config.toml
num_hidden_layers = 14
hidden_size = 640
num_attention_heads = 8
num_key_value_heads = 8
head_dim = 128
intermediate_size = 2560
vocab_size = 8192
hidden_act = "gelu"
norm = "layernorm"
norm_place = "post"
norm_eps = 1e-05
positions = "learned"
qk_norm = false
attn_scale = 0.0884
bias = "all"
tie_word_embeddings = true
parallel_block = false
init = "normal"
init_std_qkv = 0.0278
init_std_o = 0.0278
init_std_up = 0.0278
init_std_down = 0.0278
optimizer = "muon_variant"
learning_rate = 0.0063
lr_mult_qkv = 0.5
lr_mult_down = 1.5
beta1 = 0.9
lr_head = 0.0053
warmup_steps = 200
schedule = "wsd"
decay_fraction = 1.0
decay_shape = "pow"
final_lr_fraction = 0.0
batch_tokens = 131072
max_seq_len = 1024
doc_mask = true
train_tokens = 900600000
max_steps = 6872
dataset = "wikipedia_en"
MLP neurons of a small language model. Each row is named by its layer, matrix (down: output weights) and neuron, and shows model dimensions 96-191. Each number is 128 + 32 x the weight over its row's rms, rounded and kept within 0 to 255. Numbers have three digits each.
A block is one neuron, or neurons of one layer that tend to fire together. After each block is what it responds to, as a language model described it from the Wikipedia text at the highest values.

L11.down780:151137188125142138105110101094093099118210170117114107158180136154139119126106138136128105129160104130106107102131096140170114082119144148081186159138146152108090149055111149131078189151147144174110132091155125168101151179146171179146165191101225071120098132144181100135127088100088145125
Plural noun endings. Plural suffix pieces ending nouns, often closing a list, heading or field label, e.g. Formats:, recordings., Publications ==; sometimes verb endings like has, boasts.

L6.down52:115102157140136133119147065064066083198116189118163079169137100093065121136151140152174104143127129091108138101213161182067103156157174113139166129123108153160123051127102173049141164152058100106119130172115153130113174175170099151157205145153164162151135107123140087148163122135150086157
L6.down165:115183177133094136151112132156143183143111134108113134087110064145133124119199141142151117069156077165201057107142121100135197184129127144101186151092151164175152063150145140117176150071109140103104161102151125111101105188115155101095173152117104061136124067141170123135148138176135135118
L6.down548:158145107168076101083076113158147139122124160113108142111122154138199165190163068144090162131172158118146096155119104093149141119147169153058153137121072094099130111132153143121131164121129179141185135153123100090151179153134100143111170113125134076100120091149059157081172065181080082114
L6.down723:118068180144100069153200118195142160122117087201131170060125138120072121106086157107131145128183156126139171116102143065154090138056182084155131121124126139056161148104055151057126133133128151133123114131168124125182124124114106048093143098157111138155087165085080111151084126072134157104
L6.down874:069100161197143166128146108197160151178118141169090073138125125107123155111145106145128146115150069209147149144096165100171105164132098141133122098127145124118063112108084138149134160147167094147127167108158133125145177142164124132110173134135126122065120101140136120175157110161104161082
L6.down995:120140157148092162104155120106173081179093147102223084112128153147078195139150062111094141128179112125093088150174120169126155125120143056112145183149198155114141149099157134152140181098179133131166121083151131110137119115148088100101125133084147123112198180139113168102119140094095110132
L6.down1233:104123169099121127128121181118156065168235079134132153104113176097118131096136140096155143125111143139117144179123069120189093132110172095172117073082168082130148101114145162108128092099113135111142102154050166082166158127102124124084107114167138089137119115097110156079157131160115154137
L6.down1368:127101116120133145133124149111173146095150124100129145101145139072115072176158111181139100107134104146153152193150083166127149124124143153051188155206179133101118109132153067214070157129156183125172140124146094125139071117131141129114144102093097176188088140075192170142148093130100171138
L6.down1618:106137121072109061110085111097110190112097099109139117182132092077154110157168103073124096124112177107183143155096162176143107158060163176110142136149154122058169139107153133120114125150167167107085131143115068176175149109147141098130123160062115097129166157114152132077128141115154078113
L6.down1852:123133086186137117152106128083111105167126114139104144105151125092152140145123153072141089157167131161122106096078132184153094139090122113157142178135146108157060116150144148143031179126125190135130094160089057141134123078130118104145117103106161142118087113054091152087127195057108104145
L6.down1870:181172157100147126131132108154147113134151202146095116090089161135164123114165116037094107183136156147132139106154119130133042097141147145123117105073171127111167116191160102150151109191133150134072097142163099073091107113168128119093119155129142138195136124167136101114088141132137111156
L6.down2076:113127146132046132120082111162110149128138159045090105109082125085110133111169203142138196091123113107077110145203132173121136149120151100098189090117166091098150149144077120048168072158149123127101119147178127084148103121112127128102135118067114159142156071120153128143189123164203137148
L6.down2343:126118159178147127161107147149124142128128112132086134116070138132149120133110122153094129131190131131146158128136134134170133157119176159084053107092080076129046124089088162101130120121115152114111143179131144105108200196087142184119103133108135152074106142095144102140112111106183113115
L6.down2363:077190101137081196089135183098158138052072099169150152149165131135098154157075137176076152084210142133128138150118119160154116101089108136127140145107104108110110150138152110154140097146102083094113110118140121141093094119127083107188120136122112135137172136080132123155125132142120063140
L6.down2400:143099155143177109177119054148100113099145189152129090168157141169157151155153153194084129096061129040142101253159145113168118137079170143155122142135172160112104142145107093092095142155143168046142183119152125136106142162084149076094114110194113165111108146155116169161109135117168167143
L6.down2553:127083108138129114136155128077180137102127112116098163135068123097211168195138080156135157098156102083147125130155097114071093057051128131090132119116129108142092137115114122169160127143162153143132075096087175080083129123141199122120109094122135110043084136065134124154151094122110064094
Mid-name word pieces. Short middle pieces, most often "r", inside split proper names, especially foreign ones, e.g. Wä-r-tsilä, Ky-r-gyzstan, Pyot-r, Ne-d-bank.

L11.down2202:114110108128156138156121092197178103123128184116171131137166138092004140059125175121130118088162153151077154119054123094037142110066148111169091190062171131090132158084101147164096137164147152076152198105167186193131160176125136120104104169130150174102103105099152151154196075113122116053
Introductory clause boundary. Commas (sometimes semicolons or "and") ending a fronted subordinate or introductory clause, right before the main clause's subject, e.g. "Since the Moon has no atmosphere," "When reinforcements arrived,".

L6.down50:175121095134137091173151078101124152164131132063155092165116139146099104060134156166052063088129161074084149121081142128146107085128149164081149075133175126144113108108151139047137121128082151071162109083134177111153122137113033126093093156127160116133131161107158056111107131129123114121
L6.down188:114140155117117125144105117092094145155102076128187116131149157171160113123102140127104142098133153153197050110137176110070143151150136157159132029146121186138112131133131092159100166126105085162157101135181084101130117220120207106070120120116153096157132077094138135093097159183102136135
L6.down291:159134145111158097153112113120110181131172145174139157190134136085108137077098073161136181138112135122136184117135124086139132144135073151094181175059114119061143130154105105098091149132076130121113178090086156155190101126148124181201096135148082131083086112159134187169102075145108088158
L6.down386:147135164073124151153084126141208118146180124110131107105135135105148151156175147094161153142121118186145055110119084123169145162158166097221114160098109091182118112100135107157104087142210137129192175052133114112075089089100143144168147117098120092123156190122170160115111157138149169123
L6.down401:115105183114135127148130170144124105099133078067107111144100160169217122094076146128148169154138139110094122230143100110084113124141096122108097144137110092086118158203194154173075166100090191160138175065138160156134098135153122192135117093161124147144127120134123123096096113090091118135
L6.down612:103141095091131121148169129131141119120161162115130142095062088131170130100128126130167133084151152071107066153140122160103100073135149117088110104158155047158200162154139135105075175112104113151140144141146142210156110144133144143167184122063169098106099106127143117117130117144132130109
L6.down936:166110154164124158119134170106136109123141126089169113160108086133137139118138171127125130101158090115192144243149123106122061164146174170157164141142119164110146175131136105095091212112108131138112173123065108099091119098165132074154115109076079105130072140191103125177111137149105121147
L6.down1140:165157138118127108100103086104100184083079099112195144085163094128080127126099065164120143183103077144103139123161142135147111121151104107119047080152126075092096161158180086104130164131134210102102175072113128095053118130076139099129072144182120158050152118094159150131124148114091176119
L6.down1256:135126140143067143146158079089129144161039097113124111194086159124097155099087129076147211224139184180110142121061071126190168169178151153085091128181138164103117138131092127164133094074112144148145148169130170118125124087080184112094135135123145143130176114143110132107152133137146127121
L6.down1331:094186144121127209131125150154110153099126129127117178153064124153109102111105130136150140166132144132116179088061164104089150102116128157177131147181142143071092163130083123147094123063173187088075175125160092143136115058198111084119105133117138119132101113158181138099186163128131147176
L6.down1347:154122132171127074150114130119165140129147175134161090166039133150111111101129143094136114143104147097093095108141146168150102131106088093151163074131115081155139094124202108158126161117058131120081102138092117108143074102150183124120109173107072147166114123141136132108104102106122138117
L6.down1634:146150099127168127134094167131110186108110105156103110125093156078106150154090134127123162127161148109140202156089085093184072109115175130092147161139124100070150142136230128126096190110116184129125105122115143126093117125137147131102151135149127130100133128085180226105092100144042138127
L6.down1814:162122181109107119163104128104125164119069135098123108134104103162152149110154139191172121135124083138139069120173141142128150166147134123163140077130139114067121080141098116063124172089160191119118169147093111120140153091159190137117096158159098101147147125058116171155081145145113107086
L6.down1930:117143157107128103142122074137169188116116094064154167082096074141122176170138133155186116072116108131097179134126162122049162094174132146106143120064177090109145165040144087068144117143092121128157150186076165145153150159131174117132136150078147157131098103113168087137120093147174141142
L6.down2417:115153150183072178122087131104174104096117057129160125178110112131175082162182176218132119101128099122103132125131133111122106121146128111104204094128172127128093090140102091131150145145141185168100106094106184187161147111115195106111087072118055136094129127120139185111113112116132137114
L6.down2478:096150128097095121139187144146161158140114150100120100101168115150136115157116068059079107152164128124081111109140111171123093151095153040082099121087129120120147127132124161038091146122146099156107091104064130154126081171137152122133173175128105137086155115135137098115123097212136108180
Comma after fronted adverbial. The comma closing a sentence-opening time or discourse phrase in biographies and histories, as in "In 2011," "However," "According to…," or "During that time,".

L6.down2:110124135103145169108162113078150172188116069090158107128073149124167121122104155097168134119146130116163163075147128054186107132103110166128161091140130098072112091145090179169116081098174146171171148057135102122117135089150080165216065121131147108129139161121120089173069142132122114144
L6.down151:175076157154130100156137141099087075201102177157147120126117110141156138129061073113154132136158136096178119122097118146064158118126156070072138092063167158148122183146192095113141117095144141103128106121111038155144142190132147115083158143148125128111134169177196140125160168129060131117
L6.down403:101145170143109121071137124122185081104050143123170101153117064115190134114093118122184128141148191085111094185083081110107156149169136117140174142138117136140117092181110162110064106135201103136107083122109184143190133133176151106141064116201152129111159100100140145131139156168074123183
L6.down448:121102174152120124170104104110163140100173141099138136141124107138142110161100079133101119125107169179132165149124201125172123097135162121118166092146062094121125141173153214103180097128172100093135131129094148095118197140162130122189022066142134083155201127077169092100111149108089171097
L6.down512:152137116214130090092114107196063162164128107108152177092114139079121159177128141100097118122100133140119120149098117117133195098151047157148077093128126124122147095159150124166109119146158091094134139160146155173134146096063150153188068122090094119085124117110155124110189147211081168111
L6.down659:160135122196116146136111105108136116126098144106136080097113094112117115172135135113152130121144171180113140097102160140111118125112131147203107130130161094111098096093152130123167151096120127167107082090056105164068119108164145123141095129127102123170146132108131085123086108102076106133
L6.down955:144148111127186151148160091132110112125152134132111135124142121175163095143083098089109123104095143059100164149162164145168124132126056132194145096108129125073177101135154106128132093113132136134130077175129111173144148108117098107128167151129116075126124118110135156121140162125097143117
L6.down1088:148119146111162121092163128164095168075070134143152144108167082119145099196084134117101158165079115132126162072164151105123148104194138130150139082198076104119073074135059165159131128132151190173139093132154088134082127156110090153139111137078144185117074152136086097156141103171122152125
L6.down1324:116146121107089066141104122101146137141157188107129118078125125137119101128170151136143169160136075111164126103120112131149138133157160118087149128138072112040163219125119127125097191121091118114148172158179154106123136177117076138117159107160150127123161155148109126141121065136147133106
L6.down1652:133092158150111114105148080194155092095095101134197101151160102126103122163109140170140102145145099130104135117119115149084114128162112147148119077138123138105131175211138108166105114118155123030081094074168094104091154074088137105169129122167172171094156203130132124084156089146102158145
L6.down1666:186152139104114114139162092106090154082090096116110200168070147128112177190120101195151121117187105219216118146142201115148159184057128094087160141027077097127160141130157114049144173155124153076098108113048109166108151132075110155040070138103082127075142165155101119096114125068151119197
L6.down1991:108167106162098149136075109175127112127165048125108153095099104161142166115081109107116129120094106111099145104136088140202141057186128150124121096122096143092136114048101171112128153153180121105159131105109146179104124121138103166101112204134102118144124132160083117134095122189155152111
L6.down2163:170156118122140130083123182162155117112179091110060154129090102116142103156154175094132059162105097101163092170083129144105156163156134114173096150111114137056213138103109094158137128105102126165189192086103126148085078172122140098047117122164111115150163143113120140161089194124093166158
L6.down2353:073065131163164060141096109123143109096147141149105124138120127042168127126160112140146119112098132106141108125097155168104162140089104100086124184139160121127083170181102138120118131105177195140147144096119157174155114074073119145110134116158174155113178117129126084058138132131085140121
L6.down2399:152094103102128140113170111144148100137124168134130135111175117173143102125158166153145141100124187076141085101106134097143089084062145107168105120148159127051236170144139098198141142129131143112140170179105095189097093101175092148084170170203132113187174128065197053119134091133163201167
L6.down2481:102136201133176114103160091072161131070112114146120123123109107117129129144117171094160127095109143168116172062122143177102091128120177155148138063136109156155174086121165131091103169076118128146169131076160137125136104179073146084133048127080095121165184154077171151172120141088164176145
Plural suffix -s. The plural ending -s or -es split off from a noun stem, as in course-s, meeting-s, tax-es, often before a comma, period or "and".

L8.down914:140162087115127108100124119132177167129147092159140112187078101150109128068103130145119106161127126184120119137189114147109124104131097091130139135112130159128159051116191152196104133200152168121100098144143108026163119137120138112095200166153148171093159127152099111117130147111118198109
L8.down1849:152137095183071124114147123187136156134153125082119141111154089191108139147205179145133093187129114158086113159140126128101132112052037124113152131061170118121133096160145104179069093163049146134105139157098096148117083113176154165125142106124186154142121071150131160140138100114133177130
L8.down1957:068072164110131160151101145110127172148088118127120187148157146129138136114122156106130082142134104167131138086131110147101155147088042108118116078114107119072095101137139128141140148142178124104118142164103095186111094077213146151115104132126138163113166138120132151174061059155164180134
L8.down1994:115129092092126115108091104133169147134155155149052127106155162134152152088153137085098092150165123175110141119149112106119153148131058087162140119109093120076098125128234088098144116184118188118122062068164096125110206159159152152134155151079107127077149071106144100152118099235148136178
Comma after introductory phrase. Commas closing a sentence-initial adverbial clause or phrase before the main subject, e.g. "After her congressional career," "In 2025," "As a result,".

L8.down905:137091137152126166127096093109136172119123116130086152115183197084128138197070125031139154179103189107170102132124153161102107115165120074150097225155109058176076122138113120173114090102077153143085082094103115103112086139100167116141086118114108110104119151109140160103100104157107120144
L8.down1749:073167141087113149112127163137167113120148130115165137129103138103149140123135091104150119131130166063144126099096163131192090118064129120145115171099105110083053077090134174140127171167206109181142108154141127105147143119117114115130104165133096158136209143115171194180128109113114154119
L8.down2213:147154135167172101108139113065093156175111122123194136109131128104114122063082097138157067064108169171183183188107136138144114134183132119142089084134081101156163105142129076114213108072156142124096078129195085091117107148114125145162102089121110057109112142108147129201157155112145148115
L8.down2452:172131181152133093105129108082117094109119074092152096140157055158134130168175141102093136144128157106175139147102097109162118170136130175160105132173102130153178145175184142127134083083136159123144133152114116203026121132165039108141097126115153142116123150154090090150109102127118154087
Plural -s suffix. Plural endings, mostly -s, split off a noun stem, often in section headings or list labels, e.g. course-s, release-s, Publication-s, producer-s.